Weights of a small transformer language model.
Architecture: LayerNorm before each block, learned positions, biases, tied embeddings.
MLP neurons of a small language model. Each row is named by its layer, matrix (down: output weights) and neuron, and shows model dimensions 32-159. Each number is 128 + 32 x the weight over its row's rms, rounded and kept within 0 to 255. Numbers have three digits each.
After each neuron's rows, "fires before" lists the tokens most often just after its 100 highest values on Wikipedia text that the model never trained on. A number after a token or word is its count.

L4.down1114:132088144121142103075098085155184168113137111125155144082127113078111147161164105127038144132102142105117124034110155101124149111127082094073138118132177124095113109094065167055128108099123162131133201103147132098088065115166144098186051154123087157119076127145081085116124047139094105080161102123084123186122114221146126161115082193087143129136093140131144128100151115161175122159175
fires before: " |" 26, ";" 16, " " 15, "0" 13, "." 5

L4.down1704:151132132127148102108141177123146169134140133129216099087123088086116128102079226139094110074172084129158164132154206105081112139158160123118095096097157169119128165101146194113142120103091163139094132121141076076156145102144128127107167105164102108183177096143163136128127183158107112117169137096175160146108198179140086152124115162169186129100151103127102120126138188070171137154158
fires before: "0" 27, " " 23, "1" 11, "2" 10, "7" 5

L4.down1527:130194136114118162117144191163107169123079120118151109120155153096082137180158091160111144109149109128131157071157126127155114159120096158082125107138087090187117088150038150093080152115135144085091117060097113150102143191129083114088113160136143120148073087103070108188132116139115112151115091148153060205144124067076167085226127157121134083095169072137098165103081131123086164146174
fires before: "0" 29, "1" 7, "4" 5, "3" 5, "5" 5

L4.down1726:142120165116094152116138160103169161087122127094118108134135106122127167138106120098094151139136149160160188200086123104124163158142067117107148150170091097122168136130107060093117146133102109110154057106146081147117132170091091169095161164160124135127174136092133124086158126114117094102187175113119096141168163054154142106109120100119151125129147123106095138115109115140116150080204
fires before: " " 30, " |" 20, " |\n" 5, ":" 5

L4.down460:107135130116166122130193154143131130123143127130126136136094116112123133095102121175085091072151166198169125071132149086105074110134113115072086138060147107105120155128045111080144158134092118067087128115077141122059092139202097134145108144152094146132080103104104094162130126095138142196194194078074147132124139146110151128159116229140089161115103125119140151121158187106106117164166
fires before: " " 31, " |" 24, "0" 6, "3" 5, "7" 4

L4.down565:104110102128077105125081110107113147093167077198111152134158086165103150063156101196185164136110110133088127237130125175137109177100085084088157118210174133121150114149113104122062201155109132101140147115131106108120166154129099102070047127134123153106118093112131146128103145162138139146123198137062083095104143139075122135132090099176102140181152107125141108132087046134105181129123
fires before: " |" 31, "0" 16, " " 12, ";" 9, " —" 5, " —;" 4

L4.down1655:136099095113120148116150105128186063165133125150101177063132121133121156088098143145096108089118081128129116115127139166101154125136093144132100107134196165126177133101125082110141152153127145081105185123132111047090125127092105150166074094136153141145083080128057140162138155137131136152104202138114047041055067186112144130086097169143092134180086175140137094138127130202159116160139
fires before: " |" 38, " " 9, ";" 8, " —;" 6, " |\n" 5

L4.down844:125135152102143149053166185102135136186145129131134140174124108117129111123128164174097139123163163156092138112141054144137123099110076082129160201120146165098131166190090185137179154152152076107168088098115122178088114112152152115128135108132175184066123151097104113098146125083125090135136114062147122100144146086164127152134160151091126136108138124116123132168210134147133165203101
fires before: "%" 24, " |" 20, " " 8, " |\n" 8, ")" 6

L4.down2451:138128140106053100100104093155077125067119136157125139096088109139107131191115103140106121169116148091145082114212181101164090141147167165112096108114104134168122192117150166099132138135097174126100125172126103076123117150177101155134112124090149172165203126179153103151125060127111072074123096083110177143150076122155137121156178153149166172101092161130065087195164088147157094188082
fires before: "," 48, " " 26, "3" 6

L4.down2187:124159162132103145088173134144123115083118128157112170127096126158142151117078080150150181113086139124153108165139142147138104117094149123178101119203144119101129121127107171162158125153106075082108112116128103129116138147090096116085106055067164143118134116130142142137174179123173166127135150090073123112106152133134126140094112121134141095187114184146082168162176119180151123139111
fires before: " |" 58, " " 8, ";" 7, "0" 5, " AL" 4

L4.down146:113125194177119098114142090125149117084108103137175134122119123164104147123119150197102104144114145124098130098097137089103112121125142099139081108144132092093093163141127143130121113142126133099172124150096137162184052145110121135108171180092139136195086078166147125141198137110082142137118137115161105148110175143113130047103148161135085097126106062103105130153103185182124103118104
fires before: " " 59, "0" 8, "|" 4

L4.down793:154177080159084092104131125170155181127145123129063153103072113110147138179156132186092124111117153181150144166067121106125097109084109163148204057103156110152152175094064103141147100161159137093098126138154130075141126122126117101159122080157130154139126126068103138117125137195055082057117114081141150147135162150126123132123147129136128117098099127104135115108147101155063171116128
fires before: " " 47, " |\n" 6, "-" 5, " the" 4

L4.down2457:129139128053123164103112139163138123127158179165083122132114120161155133095153122100164135059064088126131139119121092103154097116126101089128105072119149148069160142142115087086160104078109145101130094204146104128166122130131164112142224057181111152181164115215113177113108142142121165137142182102121068092072101099094132091143150087161145128177119177140170125071131089111072174135092
fires before: " |" 35, " " 8, " |\n" 7, "|" 5, "2" 4

L4.down788:140114139123173152141126069155129183128066106125105140134185125130181133125108175166054111088156115171165157140101079110124145135148100093146113118125078119060147120146139187148124055097122103135171057120091160130116077120116087176176178078139191130156103158184134155075085122116084141138168094077159082194132117106135066145121165116096070073169167106108183193118142156161073120133128
fires before: "0" 31, "1" 10, "4" 9, "3" 6, "6" 6, "7" 6

L4.down762:134150147147125061117141175138134130171107131145111148145150143156134127178104180159117109130171144133164092120121102141172092087114083155111135145137200118132124121142156119092127182148074154117138084145126142124067191216099144113096100091189091103145116187177098116106151149096097125153132177093116142134139126152157150069154098149144129109121112096075144119094169187192145124048171
fires before: " |" 32, " " 31, ";" 8, "1" 4, "0" 4

L4.down2497:127141160139161115172091095204169078137164101175080141103124143130113155127107148118156102166143119120131183165136144095107128096124094112163117090101100143112163139077142066135161192064164146169132169118082090127141122187157148182159143073103137125151086066123160089088140085133104121146179158193143097179204187089120164105100119077128153045160121086081182123075088196127147131083107
fires before: ":" 19, "201" 12, "200" 12, "0" 8, " " 7, "196" 5

L4.down1672:124082124170080142088108098178139152122099164136059136098173155156100108115230139133119138119165123129100176142143112101117149171102118128124122075112135123229143135143106062122110169172154152165093053137157123118146082155162186098155107132125136118119162128179115155121196109107108074107123134106053155127121108090140093128134130149167117127121150134135119132108128074131087137200114
fires before: " " 73, "," 12

L4.down113:075139083176116102128088133109105126117096179182104139131110183111097154113116151171114190087142145119161170123134111126142163133120116125106134141116105103091130132131111110094101086139140149138094112142097110159140161174080185169126151114193141128067193125085177155136153133082108127145194144099177095110132122116204138156120183094138195072061131121083108069090125182147112136132097
fires before: " " 42, " of" 17, " to" 7, " the" 5, "," 4

L4.down1597:121078165090138135130110028103096205106082074163202170161099154109139140155123103072125096048165173156151081167169125154128116154131110128114102113130125125104130115153127163125188135133096129151143101147174092113082098144156121102120146145166105147120163080125148158155083144095117143136123107121133149135136147072122059127130217162108115143154121127171092159151156130190145154151129
fires before: "3" 17, "2" 16, "1" 14, "4" 14, "201" 12, "200" 10

L4.down1775:103108086094114148089056143184114165149159128099089141140145123079138129130092131116144081128186137173114190093124075152127176119137106131119138143110184085184125116075104144136144170088113134107151107204168160111140043106130150163124132065159152143104215167097089134142114115077135147116130147148170119094129130087114094148102104109163128135094150125123156105102127159150127142139176
fires before: " |\n" 15, "|" 14, "199" 12, "0" 10, "%" 5

L4.down1615:157102150151135094061135157147186088162131110113095152095133108118125173158096214163086145119161104149132187132121141112137115142111146139153091123130225162147153137052131133118134143152161150172127164162171107085127133150108195128091106121106122156170121169088151140120112063128130118122178076130192097184138092220140147145158093137138078110171114104119067107127092112156125075127144
fires before: " |" 34, "|" 10, ";" 7, "0" 6, " |\n" 6, "1" 5

L4.down1003:123134085133109093114125115187113129105180127198121203131126134142132122136089112178114161087134116077073153099128078161103138140106099112127139144107146098122139165136172158150091133177170174150105081128111116141148104116121124116087187134166131205126092135112185143145145089151136056160149119165162107168143107081195118153097131141120126139125144120122083130096161148151108092082138
fires before: " " 58, " age" 5, " UTC" 5, " the" 4

L4.down671:164100124095111140140179135105172142136121126175107082105147095127156176109063058141131135115117067087074145129108091105091168175066172180164090131127103092134144146084155154133162154105121199117124094144123102108079143175157135110090102116114157183128148089116098075176166146129157149107152138074153128138106124135158084138120139137123115183155169143153141141085113150108136189163127
fires before: " " 34, ")" 14, "C" 4, "-" 4, ")," 4

L4.down310:176115071108152155084110135142154111102139050074117082103108153133138180144129160109137124174144146126135146123177164132161146121173132179077105098104168156131089127123098158148151186067143167064128129094089148103097095129102110078107110115051082154137126093162134192134071101142155087136115098049077104101164120122135126150129144091167127178140107160135138075139157110160112181101159
fires before: " " 36, " Gold" 12, " MF" 6, " GK" 6, "-" 5

L4.down1157:123114118148145130115104140148118110055100123185175122179169093136187141065104085131160122140160136123066116114116147148102160146122139133123105141101078116106166124140117109110086150112121068164106127110138088110160135108186119131110119155104163163114165141113096122132113153138156159134114188082126105083120107131171125159137137092144189191105084139141140177157147181095135092132098
fires before: "0" 25, " —;" 19, "1" 12, " |" 10, " " 10, "3" 4

L4.down468:150099217143149108135115149113087137098105172132097154109180181116128171095115084097084112105082050101108126129179129087126151160106133112087092091100083123125098159091132115107095175166154173176133124125160099115174073087195126159168159109130114179130151130095140188159112156112133110127110172091150151090185091150124153144147051104096164079134186134147184150106135099144104139173073
fires before: " " 44, " of" 7, "%" 6, " UTC" 4

L4.down1212:117122102105175142167137134106141156147223116062183099107117136082152144084169129075122149116136119086147118141132126147137139162146096115088153094079123187164149100083082071092170140139170093085119110131055115117115150110113150101129114113157163164078032107108126189193153086154090115177056120127119095159112105163064114125123111173128097142154080170137071121181101093108140178127118
fires before: "|" 80, " " 5

L4.down1316:174152099140131084125158162118168137145116040203133119057129074143078163156146113137107170137155149097105130101124167148085137116139098064136161114161226201152138097115162139100128160158134148053150149092128102106092176108156072116108131138151111097111089087130116155144152135128172155083145185131144152089115121156127151126168087104106103118157131195135123073140120140146144231168159
fires before: " " 35, " |" 27, "0" 7

L4.down545:138166115126154105155147146139123109176100070107148134127123117130065103120108147154136116104124125100161117166112086156141151140146095211132088110151134088106153175124131140163074163079171140200119129117150181144164094148145053124096120074142112084125129154138103164127142124075078114155154098156118081183124116118109108131103188158121068119119122142106049170140067089137069144112125
fires before: " |" 30, " " 26, "0" 13, ";" 9, "1" 6, "." 5

L4.down1071:114126095141140111118087175179153122146155111124086123091096117127092170180086178137141114113200157063123176114133155117147115116093140164052116087168174140102133113156107143190114133139101138063094155143130078085086126146121061192131148147105125131132201096114091160180123104142109124128202155081077124109064141119131152120133087136128082121148126094144160125118105095109136117119109
fires before: " " 44, "," 17

L4.down684:158146100151152161123129117112159123094090241109140173103129082108104121153086122126141086171159146151137128171126076127059128140126070187171130136117083106109114143180134118135123153086114153155096085119123101133171124108157110141118123167147198083100159121169103094133142086117109113160093124104118181083186096134108160124147186071105142112129170090151151104146208153109137123106101
fires before: " |" 30, "0" 15, ")" 5, ";" 5, "3" 4, " " 4

L4.down1905:144112130136115142132129134123107130097173086111138136094103123121171093150109069151121082160112088159077108177134165156136164112124106129121131110122188132159209141080124055085100145153123139130105163176140119149142085134145123088111121142185119123134091111070050083202163124094171116137150156101203131087107118118135161117093100110116169153191083116120140175140129108089082114124116
fires before: " |" 41, " " 14, "0" 13, ";" 12, " —" 6

L4.down1608:114101139132146146088129095158157189133145136142209141170135135155139117136143117117088134117097154069125131164078128128120162129145131085146133062133130076099094111145094089141106137095140091098160127098150119141149117187131083188130064106126124130141153138082118169100130142191127130200172077149134134121141156169157062128099118102180114145108115071102192109144114125152119141139057
fires before: "202" 20, "201" 15, "197" 8, "200" 7, "198" 6

L4.down329:122120092146172075133144145118166099104103172118092122120112127150143094112060169109154105124124140170168080075184152114121089110129119095137098130140154130143121093114080146090139095121065094158100160116156128135225099127157060132159177087154133128116143098114075136124134126156106128118148120078210094147123122156138103110119070121119162129126133140135123115148145105125098114161134
fires before: "|" 46, " |\n" 14, "." 6, "2" 4

L4.down1963:141132103074116168123099114186181139131147090062144106177140152138149083170158183105146140090148153073152123125146039121093089186063131166152148129165132161157130121125107141113121125160119132150107148141147160122141122081181146101114127106081130117077097198080125203104143107100166150107000100151226139131095147132141140136132127110092103100121117142126144114117063081163129168166145
fires before: "-" 34, "==" 11, "|" 5

L4.down1008:143090126137178061150119109188079161153128152125122147151101107101149163173045141125143128088097104123144175120121119156112122150079137115114139145094141146119133123067120134084159105106110202161122094072083156092159121199166123098200153174101189162116104138119075062144108135153159111073144105148094122158105096096085064165182142079149161165147155088076065161086131100107141117186152
fires before: " " 33, " in" 11, " to" 9

L4.down292:123082114135100057067166118100181136073090107160126112161129126144137105055130187128107094096083145191112108166130170133127136145150088135173120141091113098128112131118155110191089094140084093135088138125157076165132113179136056160130143090107107085136219101094088131063054149108142138133162150106205165092124110085123108097080090142149158114125125110091112136091124170126113085166181
fires before: " |\n" 21, "|" 20, "0" 6, "1" 4, "\n" 4, "." 4

L4.down1255:133147136168147104144184173129214115130144157123144166116101078135187101122102137124089077032144127156178131117107149128138128096114130086094120156123172062165135132040090127119128084129110127117104105173152148102079139159087102085117151107151145106154112097030148133154146130159123088116158174135138137185104086176177107119081153144155162170088116154141128064171085161136072130108115
fires before: "|" 51, " |\n" 15, " " 7, "2" 4, "\n" 4